{
  "n_layer": 8,
  "d_model": 896,
  "n_head": 14,
  "n_kv_head": 7,
  "head_dim": 64,
  "d_mlp": 5376,
  "vocab_size": 16384,
  "activation": "swiglu",
  "norm": "rmsnorm",
  "norm_place": "pre",
  "norm_eps": 1e-05,
  "positions": "rope",
  "rope_base": 100000.0,
  "rope_fraction": 1.0,
  "qk_norm": false,
  "attn_scale": 0.125,
  "bias": "none",
  "tie_embeddings": true,
  "parallel_block": false,
  "init": "uniform",
  "init_std_qkv": 0.0237,
  "init_std_o": 0.0,
  "init_std_up": 0.0237,
  "init_std_down": 0.0,
  "optimizer": "adamw",
  "lr": 0.000322,
  "lr_mult_up": 0.984,
  "beta1": 0.9,
  "beta2": 0.99,
  "lr_head": 0.00291,
  "grad_clip": 1.0,
  "warmup_steps": 237,
  "schedule": "wsd",
  "decay_fraction": 0.812,
  "decay_shape": "linear",
  "final_lr_fraction": 0.02,
  "batch_tokens": 65536,
  "seq_len": 1024,
  "doc_mask": true,
  "train_tokens": 1003000000,
  "steps": 15305,
  "dataset": "wikipedia_en"
}
MLP neurons of a small language model. Each row is named by its layer, matrix (gate and up: input weights) and neuron, and shows model dimensions 693-820. Each number is 128 + 24 x the weight over its row's rms, rounded and kept within 0 to 255. Numbers have three digits each. A neuron's up and down rows have the sign that makes its largest values positive.
A block is one neuron, or neurons of one layer that tend to fire together. After each block is what it responds to, as a language model described it from the Wikipedia text at the highest values.

L3.gate159:128156150133130150135157144133105162078126172125129129137112154115178155144114110123166126164089143109142125124144109093141138129139104137103136123140141139123130108159114096114073102138126121147139187084110151122095156119153146131162112120145101126126124129103119125153154098181175144164162177117102130119113117175161128141061165105188113129158139100136120119139131098132162155099124
L3.up159:117157133165172132096104134104140126120098155129139132136142161088131113137162072149103106131172153088135127111142110095154129147133149155111172181118120109141077097114127113114141121152130132107154094122135105121112144158118087139167140152146123099119147129071122156105119117135124087137141129147114111109127082126123113135138124117134135162107104092141120112118113099104156130170108
L3.gate301:125109169121121113182117134082097159149156142108154112146157140151087113122138140106144131141095160158094105120165150168114163109165140131123136108110161134159090112150162088161147101146115133149131146126179117122150156143129148140116168124141107149127102140161121126128145122125137144136165124148104149136129116135125116129140087124135118147110106143120137117100144131117149098068148
L3.up301:183135127101112114194130130130143129122111133090139132118149107149104129156068134108144076135172182085071112083116112141131137110105094147109157144128106139117132094103138124141106082158119133107130145150120149124111103131110140121077142162133095127141132115134137124103142153133145118098123147158155142101141086102142131135155088144098152103164075103125102111141155138103131107087128
L3.gate308:178113164123119160123115119105142123104115107181141105129127125160128109111122089083110151149133090156176097125145141115108095127121117136151102080130111130140142133132139139048108130118094068108116066127109138146165089122158108117083125096137109129103122113123120111122120149153166137164098098126153131120138136116135110117146134107165098099142136148176141124144131128110112138145096
L3.up308:120072135126144133119131158142147144097138125131078134141121137120128129103103107104182113156091144129116118106129100107100094107111153149098139156081134130129124094127118148160135118143131134053140138118108195134134122128108111086104159105168097111172124082113132094133110117136132103134106111103171113091140184138093103125148114132128114122105107146130138129098136156103122151158136
L3.gate404:103102169092127100142139129148148124111116114136141163111109144083181096124123119105124150095162129098133089140147145142097127159112093141107106121138121153153149122108149165141158145102136131170120115115093137104084102146147165155105113147193132147164101139111131190057130114070097068148114094151146127096133126109148105093119155107128098079109139097137119128118150145080172123112110
L3.up404:121103143134112138111139171098113098177110148113124108094108088110132157145113145159158111164094144080166139133110100129143136120159100133099095163128122156118138118153093088111125144157102093143140101095102136146175128158132206142143134104108133163156160112155101136098168148119088102108175167154125126114121146084081096137117142162118138107133133129145116088149085140115120124116127
L3.gate448:094098160076147164128159148155187130112174095160131136140111156091114074086141114139159115132125099117086106111168109119135121149118130140133114143112100100138162132146135154132088131098127105135122138064147128155153118157127134137126121174121089155116101104149104126094104100128106101159075109148144120137121116143122140112116120117109129107098128101112127145163129155158108112137148
L3.up448:142108128128153129159148149131116138146180112176120136172150132128152127135141131110120095135124121148121129145133143109190116136151080148128144098115151121102107075143118152135149147132169121098154157098140105125141095100118122137137165178090121179093123133176161110123147141126178175105102149158090103131145119152146160066160143129089163128119145116140129131162141103139144110103128
L3.gate1317:095167157166083138157134125133140143128186110154132095124175146107116080125136087175120115163109106161141106152098098154098125123153186130149131120154150113081146143121123156139156107124120126109102134130122086154103076149119151146153109137154115153104148124109185103141121095146146170146145152129125089118129101098163081137152154107128107119163103184131152135134113179119102161152157
L3.up1317:103120144095116114122103122134114156104145133095069109170114110180176135093121128140151105130156136161137148124150095092137079145145124121133146104160158130090151120119131139137138147121115125125135163103147152122096153172111101165096114107161101080110131142095136167093159134186127082114101140097108160129130111104154174101158132101149116095132149157107103094107168149134126131142155
L3.gate2258:116114139158161162138151174135146085136063085114095128117114166118138120141145115157121116102159113144154106085113166111118133089124165163132157167111128161112133116147135095105161077113168124144121129150162076138127137119127141152108155149107084096149080116138157117147161113118116081160090122129114140118126106111147118152176143130115156135143130167157124122159122120113118136158143
L3.up2258:132123120169140131128112154129097121084075139128120101125163120130154122140121140111129138121080166073108152165079164149147140111091139143115124186119149147124123096156110126116117132126097114132164164093118167076156145109146161118107169133150097156171119111081101127130122132140099126165174102141124116114160135093152102111115127129123051137156108162116121127142163149147106094116128
L3.gate2883:135131137120155142167131144111102146125124138152110158084104193112146151118119140158131110162136156129145116147085136118145142095148165120096132114113146124149133132127150100121158116141142127152126156130158179168138134090136127101123104126155080107138122129135092151130140138137128121128162137107087122162137125145124156084141120111163102130126125115100102133141115129140086152101137
L3.up2883:135171166129113123158158113125138124103086116138123096144135153179139173128130126144113122110111115084162146130167096099112148089152093138104150115138128128137159148113152113151165108154175099131115137139107152101128172154113145154173119154120105128175127103156087168104141148104131111120144102170090172087086127134114159123138146133118071087124136127122146112090144126150121124137141
L3.gate2995:163102156079114136117156131126173121112140108113161149131097137094125138135112124080128097118131170104106183138139176167080111110145114172158150125147127115106112148143109138127098147151140086096117118119123153165092115122138193133132151116163115122117161107099125141111161109172119127164109126133173136114158130130070145115146149127138094096153132112129155154115156174110167117194111
L3.up2995:122121098157119130125159139104121115123133099114158100108091075125124139148104098107163136108131155104130125102112100139122144097192114112112159138123133109127150108140165145175124125117145100132109161135130107104137143099145138113146112148124121111136110142121132122143173120172120135158147137141160149116088163082114106143146098143126117099179106195153097094077148147114128118100161
L3.gate3498:119152112131128149177123104122119128130154120137156149133116145141125100124118146091086088120153115093116131145145100138083111069083148094139102120140080134136095097131131128151128124133164082172135131130130109092162149117112145127130098172118177122120111096147108138127147119146131133141153119156156139113162156116108158129099154089123101115141189103166051111089124117137133145088175
L3.up3498:117159154116089138138104136101149132107114139132092155101096138136116119066107133171135141137173153120083091109119151101193093175135146149110133105136126090149135124149116124128119102138111143187154130154121097099126128092124090122128092132145135135164139139166129140088165102141132111183136127159110107098122104149091141114143159084171113148110152155106147138096126120120162139087105
L3.gate3592:109124075139128133074138129152129142089113084118115127099118126128142146123152129152101121162102187162149108120109140136145117154126132158140118189107114172132115118127179097128176162124092144089136136123084138098113141138130179095128099150108136105132122149130158123109122147090157099114128153097141128153131130122079132142124111111115098106102108080126138148161131170135114135138137
L3.up3592:148128149135139116091088137118132131146121149120151154123145120135139119125109144143103126105146133168140109154137128162074129119173116126144139150158132113140117199109125132117132127133078126165121072106142162130142130098122120111114147124102118139150118136100123121146153140104136127087141141135142134121127143153151118126085188126146129116131154106132123106110175166091183155154081
L3.gate3616:123101174144115095088111154160166114158166126136153131139110133153122161128110167114129129135133138135115172096143114143107140109134123132153133145090132135140162142115165094109110136132151085101140136141077139148154085104087147165096122123089083148137085144145173131119151143092122152159126145113139154137101129090143114103108156100092114109146182147157142112110142146141157177113154
L3.up3616:098127127148122102118154146164144127123153140142155146143131104106092140119125124103149134108113092155072127117179100180150122110112164120141122134119116124106134100109156116106119161163137086119148129133117175079137164130141112125144183162120119120130104124129124149120097135133116130147095109101116153118118121137194149157107149132092105073135117096122124157114092112123202137075101
L3.gate3660:108102119118068173132133158129148136150094130113131143124148121100140162098155146123133065129143097152181094127123132125142135137140150144092128121125152104141152130120145133137126126143127118128145160132122133120124160092113160119107104142178104111136149130124084121106147153149125108119106130110098132138091160122089132131096109133155106083156096163166130152169144117093123136117159
L3.up3660:176146085201144115171147164141093095172108120125103125101119126129153121095158140108123134133118129132143142117106129102102138146141113085101090112089111135129161148095137141123113115118127085159114147128105101118104128111159149120098129156146092125141133159156139154115156122117097143169097169094122129127076105116118130118143166123125106090127112127113120088116136125143123132131134
L3.gate3820:178152092139108108106187155118124145118089154124119118143142080077119141127101131109134127193100123124162140110139122162098145106154152154168108087079152119135118111108153161150099147118108137173128094150117103118132127127096147157127115107146106130138119076113142137149121119082171129139144158113124111116124113100141131163127132177166121117147080089169135155110113105132109114094173
L3.up3820:078157136107137142113142161131124115106118091129134130122129103157164128117133187144161143148160130130121154113143148086135118156136106100108165131143145109158139095134084123138113159146137134130165151112117166130124087149120190091108165120138074146119062166109149135108197181124136141120098145145112116165088145133148124132099114114147142131138127135176155121140140090158125109137153
L3.gate4020:090130125091097129130129141119126036093129150112145170129091116105077143109147118110163117097179101169149150120149151136131093111113106132119156158198149149099152116135079138145145086139111151126140107156140129107147143147141173160124105108164074158132104119079109154128115118155131117134135122111101106102123117130178173170101120110151114145105114097087156134113133118134139143162083
L3.up4020:151122126099145103132130163128084146115156129115071103155126111106108172131134121169123137150119107145153151123089164121138129130128110121143125117083150135098082155142108144120125094117085082155105128139116133078128124101130100088077158145122153181140146113161090075100145114117118150082124123163127128086125128089082135090154109139140146124133152129123161120141110122146099130122151
L3.gate4597:136132083112126161153167116082128148140135116167150145125083087123164128124158133127127144106117162116151114142169123165114124147139153107164112134127147159125120127105146161093107122131116116138137117102091109114138121130125160132132124152137105110114119084164116146168137141114119102115101109096163122156087161170145123103090101129152139098113116096139177133156149143157148148133141
L3.up4597:089105177101131126125116160156115183117137114158104115123149095136128090132140136147097158132136143156104109152108113131101136152144110148115103133116129162124119131136149111073122123072143117112144110182117100138056107158095127107122169120105124119131099153143155148112169122142131120124123122131144124142106143131141119104149109138156138127102142121138192164124145120137107133172125
Responds to: Section heading closers. Closing == or === of wiki section headings, especially after "History", "Later history", "Development", "Location"; occasionally stray mid-word or date tokens.

L4.gate2137:145162126103148148150148135123129138085124146135126142098150145115155140105130106100115108125111128118170183114120134175109138123193131159137148151155125157131171118089140108130124110130105071137116109125127152117128119135111140123142099170179145114161111138151113159096163147158100081104130146112106172131111125160144140130130119149077099120120107148147117112114151108097125134129123
L4.up2137:088078157102120144174105117126147123140127116169140129177134105083128143134144084102128160141097095132141152135133104123128168132139115176162116141113140103108114141147149112128088128110147149134153158145113130145161146155142107150118115138195135148140102130145137112147135111124100149079160152158119087149108152107137073090126133145118125149110133149110120087093112156156094136125124
L4.gate4252:101124121118133122131132174128117151106105105125129159139173149117159153124148137150086181150102119172123141169103147175150151065124167123122134140137107073100129119148118106125114135143130098166113140141127153173144115118119160104141106150138139149152139162118086134111124158132105124134124101138146160094129135133142111115139158139139136127143124119165164123135095114118085099148135
L4.up4252:146145148143117104132136140150172134137101121123151134116088088109102094098115118150105121105093156139124114134109067145109119127098142126126162127089139119155135135145148094135143134127155163117102080098138133150124165157130178121097115150149110135136115143107131130168141136175132131130086100103126107091150156155097153107140132117118086128110112146138110121137129140131142142089096
L4.gate4905:163160090170116161152108083162182104130114133174155109076155160077144131121065117137162109102103164166138144074113142122132119123157146122101144102139131143137161126093122099145153108096144128117099166151085161136095112168150146155098147131133125068145112110108114130117153129112132099119085147105146116138117112106139127146119110151150119100114134121141134107114151126093101149109098
L4.up4905:114118120140094157105123120131132142115138158107106162102100109173139141098121170104122120141129104100119133147109108141136133144149163130132121120107090113129106153128123128126102104141106071150182121175123096088105130094113120106106103142168180143149100132111162175102094138129093116159106135097106114100107129164116143140069120123113143134119167139142084156132131153118113168152181
L4.gate5007:173150105130100124096128134134121146108122149148175096134148132126135131119105104136133134177095139133136141141128179137111132139176126141110125128111113118167111108110137119145116123127111137145135166148108133161151155122113162126118116110146141129134183128122148141100104147109131120120129130103134090106146134123107127119135147110100128117102137180156128160115128155126140111135129
L4.up5007:173147092123101099154135124119117107145070138148142129105125118112138117129087126097145182118130123102132146113164109155104112160177135114135152084134104155111132136136162144178104140152142122141142147142124099122118148115131120131128109121130144166160118143131131159101164171150166146098119157128137137096167120096109121100155133161118095129107151136155143150135117159131141126142160
Responds to: Section heading closers. Mainly the closing == of wiki section headings such as == History ==, == Description ==, == Structure ==; weakly, mid-word pieces in names and rare words (Charl-em-agne, circum-loc-utions).

L3.gate45:094111092159143163105129189126122122174135144162104115120160139098146136108129160143142116127135156140151155115122095084083129154138104131145101140081135171164142143141141172135076137141140147160093136114118085121125090125150108095122133161136075173165123133150129128131127143153130130148158130149169113174117111120151133147120147133148134138172162160146164086115167163147136112160117
L3.up45:135127131144109106151114154145136165168099141090131103127081074178150176110133123126098151126113115128152115157137138140116122145147142113114113125114058126144116149118205075077122139142149122130130124098094085161152105129088129100141114118102179144167069137109135114135107110164156145095090128123135131125134105095101105148145117117096174103132127155158154169135134120116095086085092
L3.gate545:092120153133109160133090171120154094146123135126165117159124135106157134158112113106177133140146125127079136121135107116132088139110084108132168168131118175134121131154157101104153093163147133165101120123133122113180130115135125098120114100154107115153119122130120097074154143115156135149147121136135135141114109101136138155160127101135123105126129127131138134109153164147147121123115
L3.up545:103105133104113119126092113099167127145134141146117153113134138135158135142147097131139110148135094119123128111130154078111179142102163089097146128155089160125159150138086090137136101129092102081121095167111096133136167137126167129124116151160108114121132109082159110155129127126140109114119143153108099168152129105116146083100128131092113100097141184159127123094156097113115139157130
L3.gate1162:135127156118189142157102102143119129118140067122118127114159099146119114144119154131133153134092098130159134134135154120133133098136114163134118164074152119149142093133149149156112188115149144120106133110119110088131095148134107125107175115114162148089124153163088157165145121111065117166142143105081104111153105124119129095132118108106118090110102150148107134130109067103112124142164
L3.up1162:113129149117140123147163146071106134110143144153109147112134127171137111126130097117112102108131154132116142107120129146086110102149132129111109137138171133119107081161132126118109125106152136115068145131133146091139122142138101091072128158126096110106119174171109132122139071096126138148106108093133124131148141092131172114164118123126143158125166137101100109087138101113156103137094
L3.gate1469:109112144143075131160114162149124118096094126129153115157147150139130122112149103124132100148112178117175168121105102121074108121113116112127154152115141116128090135114138115119085112132131127125154083128105098134127144140168163160159115118078093104123135106148139126131118152188125141102184136100140124139106149083137121142154164150141120129091106117131127151115142067124114133155124
L3.up1469:154137138130171119118148110136156175097099123143132173139133117095136136130113116154139084124095160127163118111081159115103122148132143112167146138129126162095107130110080122171146117123065140153127103098126110103149092105126152177146065130146136145093094143118099114157142169129121116113102149122113097158194091105052100134088171125124135156136127129109131134105079133126146121156112
L3.gate1688:188114122117110125134137140149147139114104110139097115165145101128129156178135107100191110155076171123127161102153162154107098131137143146098121133141145157087112120084093150126128156142133105152151123090120139098169099114142141160135104137103129171088096103153115150114142148120118092152126146125134165091127129086098107143118137141095117153133133146161141103106116130140112112151120
L3.up1688:137104108164088116146085104160094135161164133128157072142097130097141090167079151197107094151140138133120137123146106112158164107147107097126109164121159109093141142124116160131131167095164131148176155145107117154131074097122111123137107117125135164129082124144162117120128158134141166086107130161135119146175104157131090125123117153119133134109124107150134091098147102157105123117111
L3.gate1791:147112114131180114117126194130106099119113179149140095133149078133110126117156169136106120133139107098138135126191105134118127127159103119095104189152097087098140172122108130102122180141120193148121159135106093158140120123131119166112181150149147112119127133124132140128124142084113110102078153178102116129123099154127126122130122082102165132153130170163114122116080106139078130125135
L3.up1791:119159152104128129111116125155132114152103160113108155118101099130122170143148136119105146133142109145131124104128161160116126150151134184142114085115136123188160145166143151089127162081127129159100144100143116156137155122177136163147129103163136089116121156121141141118150149111121096124138108128102160133152131177142145111076142129142116119141141123094135166149102146102145133128128
L3.gate2224:154150107101139110148150186139149165104110122150092131129130125119145162139139119153138149163114086147079150125133157153100115112115103129136140181150118120125180098123118153131119150122112135124124122162136096136118177169096106140114108106148129131139135125140104150097121104139113123132147148154143142130159117137115134088095146116089129085133162148128170130107152127129172120159157
L3.up2224:157089085132122131088129119114137174095125170139134120172130128116094161145161149173090135165142176134126133164136131148124115128113153143137108116135128115139125146157113100108112140090090092113074124136136102158149147174128126119136153185143181124131073123124154136103120119102120078127140113162078104157130105072140132160139123151125111132125189129168137090105096121152111165121132
L3.gate2342:130127136138120146123139140115148111116099129143167141126151075137112111069136132169108193103146139103126152134129088127084084156169159083106120120094101135093126120127122207145140131126112115087121125116071162108081115116176134100121140087124107177127135093132126162140118161128112134143072135146141131134140185142175156086153101140114131102117169146166124161161143154146128118149147
L3.up2342:099104137137156167123126086131144121152098096127139152111158149140122124129140136146117101105088106138140115164119206123133127121112120110133108089174107122093105146120107127108120145110128136123144104142175095107114084149155143132132165147138134149171100115158115138112148141080117139161111128148135171121150097156100160127090131111108162110136162130151112166124120147148082101123154
L3.gate2386:121153124109161193161115085089110133150154100170162146107112138108086163171152114134140161147125151131101142117112130137134126075152115181101105131135121124109106113152104127122101136146149095144151141124101118104157093144168114111112152108153112099159135114163114092143111186105147115127189151133095159151135190172126080126132111141097108113134125123124149120156185075146173129091100
L3.up2386:119145114118131135127161086148144176137147142186140086120163128115109175171142165096140150134122118118091129140140182139157126155107145140107128063106153114129130182132072120058162086155149114079125131103160071118114142101157125130123122101158110146101130158086144131106140148147138131154160152135111102127148075118158144112115146107143116083110153145149162138111144168143129135123124
L3.gate2695:129115155130153155093124154147125128167152110188172127117134159095119135122157148121163062132157117155121112168118072097126122159120087181095164112181186137188142130170103107122116123211105104154165144091080084121160144115132144128129115124095100162147150137150137152126164147166154103125125124140139123135151096129105101127137146149143105122149140116075147143141110156153096118110130
L3.up2695:080122136136172140136093120133116175187118142139143147109140132109150145140138167126116159117118095100127130169153145150089119097118111130137155137121130093109119124118125109178153143103135100113110133149101138141124155126098118108125191120132086130165123140113097147138122119106137091138173136093088123149120100154185176140129098134123133119139139139149123113120155135131095108128118
L3.gate2816:188120147134146141099115165101105103145124136122118069119118145142118139134121120126111100139142116130127125115175117146106164148140125127098133159135146126118140130121102103119149109134128124175124126121134137139118153128136121178157105133108086107114134105117112132089107155124159179076120114131121155166141091151131135189092113124102115106110121147139175095124142135115163113130109
L3.up2816:101094126148140105134178092096141115148125114154116082147102129154116098102123104114099154096142129150128083109141155109112159137136132089136159109134113163121103134140164134115139143109118131160126113106147098153195099186156111115082143097163137105140105142093143119154120174136130090142134164163144157121133083121120110104139153139102132123137126116101143129152127140113153107065111
L3.gate3765:103162082146147130132123123130169088097122122116087147136107121148115137110146151130124082150139159141118101136129111152118102082157090133103122163142108125088158127138137114121181133109123087139142092123094123093122106110137134099159075111161084134135109081091155164145112160101153163163144162158143150089148105162132138142141088133112145075128151117131108136122147097124141181103109
L3.up3765:143098159178151156156126132130130099151141137104154123155147116149169120105098113103086155102133112087143138140139114142137159092122148174167117139153078109117109070115119118093147114127179048075139140149136114151104138063126110126118089149125100165098111154135131185094125117124140142093122158175129130175175130096143115074130135143122117105105152086159115084124129122136137144105122
L3.gate4203:133166130134121143135113170139092146065147117099150151090141090083123127160091141178120145128136129138118143149159097097113133183144092107121101144170170160082110130106148136119154140105156099117092125115101079097100144106162181093073127154115110143168163110128105150142126125098151121158145114151141087157138117080144131127138157098144168094115142102132120121141136167111127151131145
L3.up4203:154096101100108167154131143155161132146144114175151121097126120125141129111125154139151109100143131127142117132125117138126137151122168151151129111131120140085162090108122183159082123107166141090103130092173132100118084110146158098140094156149142133157129115165182145132145169135174082167154139122122119135120095174143102124136168152153117114110128094160113104102087105174092146150162
L3.gate4524:113148135145171159128141097111081137150143161136165122146118118128123143170135159146172094173155134134179137121142162098095175158118088140103114170096136113127135118131114158125100144116099117159150168124088110097117117107101111117167136133097067141114121113151125138133091121136099154142163129128123109145133135142110106179153128081126160109103160121122123125123183132139139141168106
L3.up4524:129101083120138102072073112136116147145156143132128133110168105145183071149145119095107096129183156157158110144138144144135120097138119103143127127105147103179136184152116115168153110160136100138176134107146144134093105130155148117097193124108149098126144159131105147121123118110124132132170125127117104083112120136113128150161173155146110148156106123191111069154127163114113114102097
L3.gate5035:142134136172120153084096164148116139135156160135147127144137118135150143175116160104162156110133194142105137111153117136131112153093158141128127156145113133104173137118140127075116104150158143152130126170143100111113161123115117145134133107144096118134108109127122125151127151166135142140159122152111121143085069114166105151102086174128135101090128135167162174123132165158143111145151
L3.up5035:124116122172147158107137126165122161155116074124077126178138173127149162117128094142148129123132126111154138121074095123073133120110119148091108157109148145099149099152107126143117154123174147135121097080141122115130180113086150138107133105122146162147073133144108084131116148156142161126117140145166152131120117111129131133125133117116124065142144129107107117124106112136131089119127
L3.gate5309:153093084102168097126196134127142098114130112152148114133089107138121160167085124109138140137096129164121127113120148133118172138163155126091096141121115142083107120106104109154126133150125127158122105126119095119145118129137126161152140127153178145148092099096137132133116185131124139124114144164156129164117130119137161119149121127115100092120143144134148119122112113102099079110155
L3.up5309:085154162129150128143120082105134155132148115141106080123166165151152134117112151128135177141131097153149157150120092141169116131150156158126182127162092137171095148119124171166134152163136125114070172173145092144116143168174111129071132155140123132105141142129175174155109115134100158123090157101099103115122137102146106187121161148135175096188171180122164131125101120108128162120123
Responds to: Small numbers in stat tables. Single-digit counts (0–6) in the middle columns of sports standings, medal tables and squad statistics, e.g. "| 2 |", "| 0 |", plus semicolon-separated election tallies.

L4.gate1232:107135063099141126112103128148148170089110106173134135158100123101144127124082187159127163160101109162188142138130141125089138120163119077143112176117108160116143159134117137120131158155178108124114110160111131087127170123137125158146131108097111098178114134147116103156096101086138144156134113124135119157085162159103130119098099149106104107122147110094122147115170116144129159179117
L4.up1232:120093138115188138109150120099165142122121153132084108105110148122181134145123123123126130115190094110153160159121122117117153141154132200108154106149113090146119143137127150150122172167089152149113114127146119113143138156147107100148143127130136111091156105077118171150138150121165105109101103140148108139169080133147120097131141109108113096119108113166093148125137116119135118112160
L4.gate3032:102108144109147130124108123108143099081104184126125090157135130140151131164178142153186144163144100112116130136092123091105155112131134104122156101106100145112156088148145150131129104090124115115098106163098158149139132139117116134121172120111098140143138160171108143159182147117086141124117131112123115123134117125116149112187113127110150123143108148160142111117131159130143090159120
L4.up3032:108168156142139145100158162141101169150147134122137127130109084118134161116086112118169142109120115148122157094098112143153096135131120117098116142097154136094114110144146104138129123119175154135147108128121126140108128095168126103144171127150100123146174125099105143115145103121146104137111144093135093102150078125125145126149149119117116153142174147130144097081087128174142126115161
L4.gate3839:112104145103076119097137136135100128115154112107133139140167155134078133136122162107178103164171131109114112147095134143145143143137118071075167141159136139152174173135135122177140129112121116135114140079101114146117108141148155106131093125116146099079115144168130122146098103136139168106089151138130169158146120141143132118162131126135120138113130133164134111161107121144099127089087
L4.up3839:106107086155090153119049147153137161135098109176137101144134103126129122090126182116136123135156162126103137111164120147091123093121097104128131128152143153109166098096154079084112142147119171101138103121163122118120153103128115114139160125088086109141120139147155101150143118137110114141116175095080134091136131104121128169148142132131127105144083128156092154188126135131095131171160
L4.gate4914:152113119056157159126117102160110115156127111142142125111119097144123136147109087164100066149139152131158179144134116157133144104107165148121122156093120111153091173132120094132163102118115104169075121076135117157176136094130109156104122095089092138130145134107147111138163108115118094121100125151177143163138103141130158155108118171106094122119155080164138113143137108122126166119128
L4.up4914:134110119112151135076126153134067117142092172099152138144135121135165158135142102147082103130111125146110117143150180153144140158129138096125145150109132161136148152164116136141140155121152127163126140104123119135137129095129158138124175123130100144103081086127065127170181134070133114129192120111147111134172075102152123103118096103115120115141089131118074091105160105111091113102092
Responds to: Sports table count cells. Small numbers (1, 2) in middle columns of pipe-delimited sports standings, medal, or squad tables, like "| 2 | 1 | 4"; occasionally mid-word pieces in prose.

L2.gate3491:138143188152084109133130149138125169095096167179124134162127119098146138131125151119130152128162119112119175104129132143141135099122135141162167115122141110119087119093155121114175108108126075091167083112099150131108110136095152135132171122128112178138131144117124111174118162115134124156102126117167107155158116117143067131116114109091126110104144147130110177131137162141139130160145
L2.up3491:116123134169086121114105104132117104123137121111145144163122110129173118119143136119123121108167102143161130089126168129125129117146092124128104129129120124120095122127118153132075128129152151178141122160111062158120111143139124158111118108142163128188136166104142131156119144117137130126145145160111106112163112135165143112077130092094138102125176126124105086126129110079135184105141
Responds to: Table score digits. Small single digits, mostly 0, in sports statistics tables and match scores, usually a cell after a pipe or the number after a dash (4–0, 6–2, 9–0).

L2.gate4909:120130120163097133152089074138155087141131135150132121142181138163148162123076147137134147127127141148130169094169176179121153070159097150086116151169096149103122117125157158151137096136149115137157130151187111111139143145154183137128132095145124101155118142087132116096127090124086155144147143116083118130107133173160135125106130119109079107114090132169157148145129169085138138166136
L2.up4909:143190120117116091140137104126107143087125134124101123133111103162139135112105101114081122064104134070107141076123158132142130139172139119085150096146146135179079126110110109113197114105121129099118109085081115110104140132120128137113145145131138070102171106138145130129119122128112105121130119085153149103155078154096126094165108117163129133141118156118146089093145093125145102139150
Responds to: Before history or date details. Tokens just before a date or origin detail: closing == of History headers, "in" after Formed, "since", "Born", "First air date:", "Capacity:".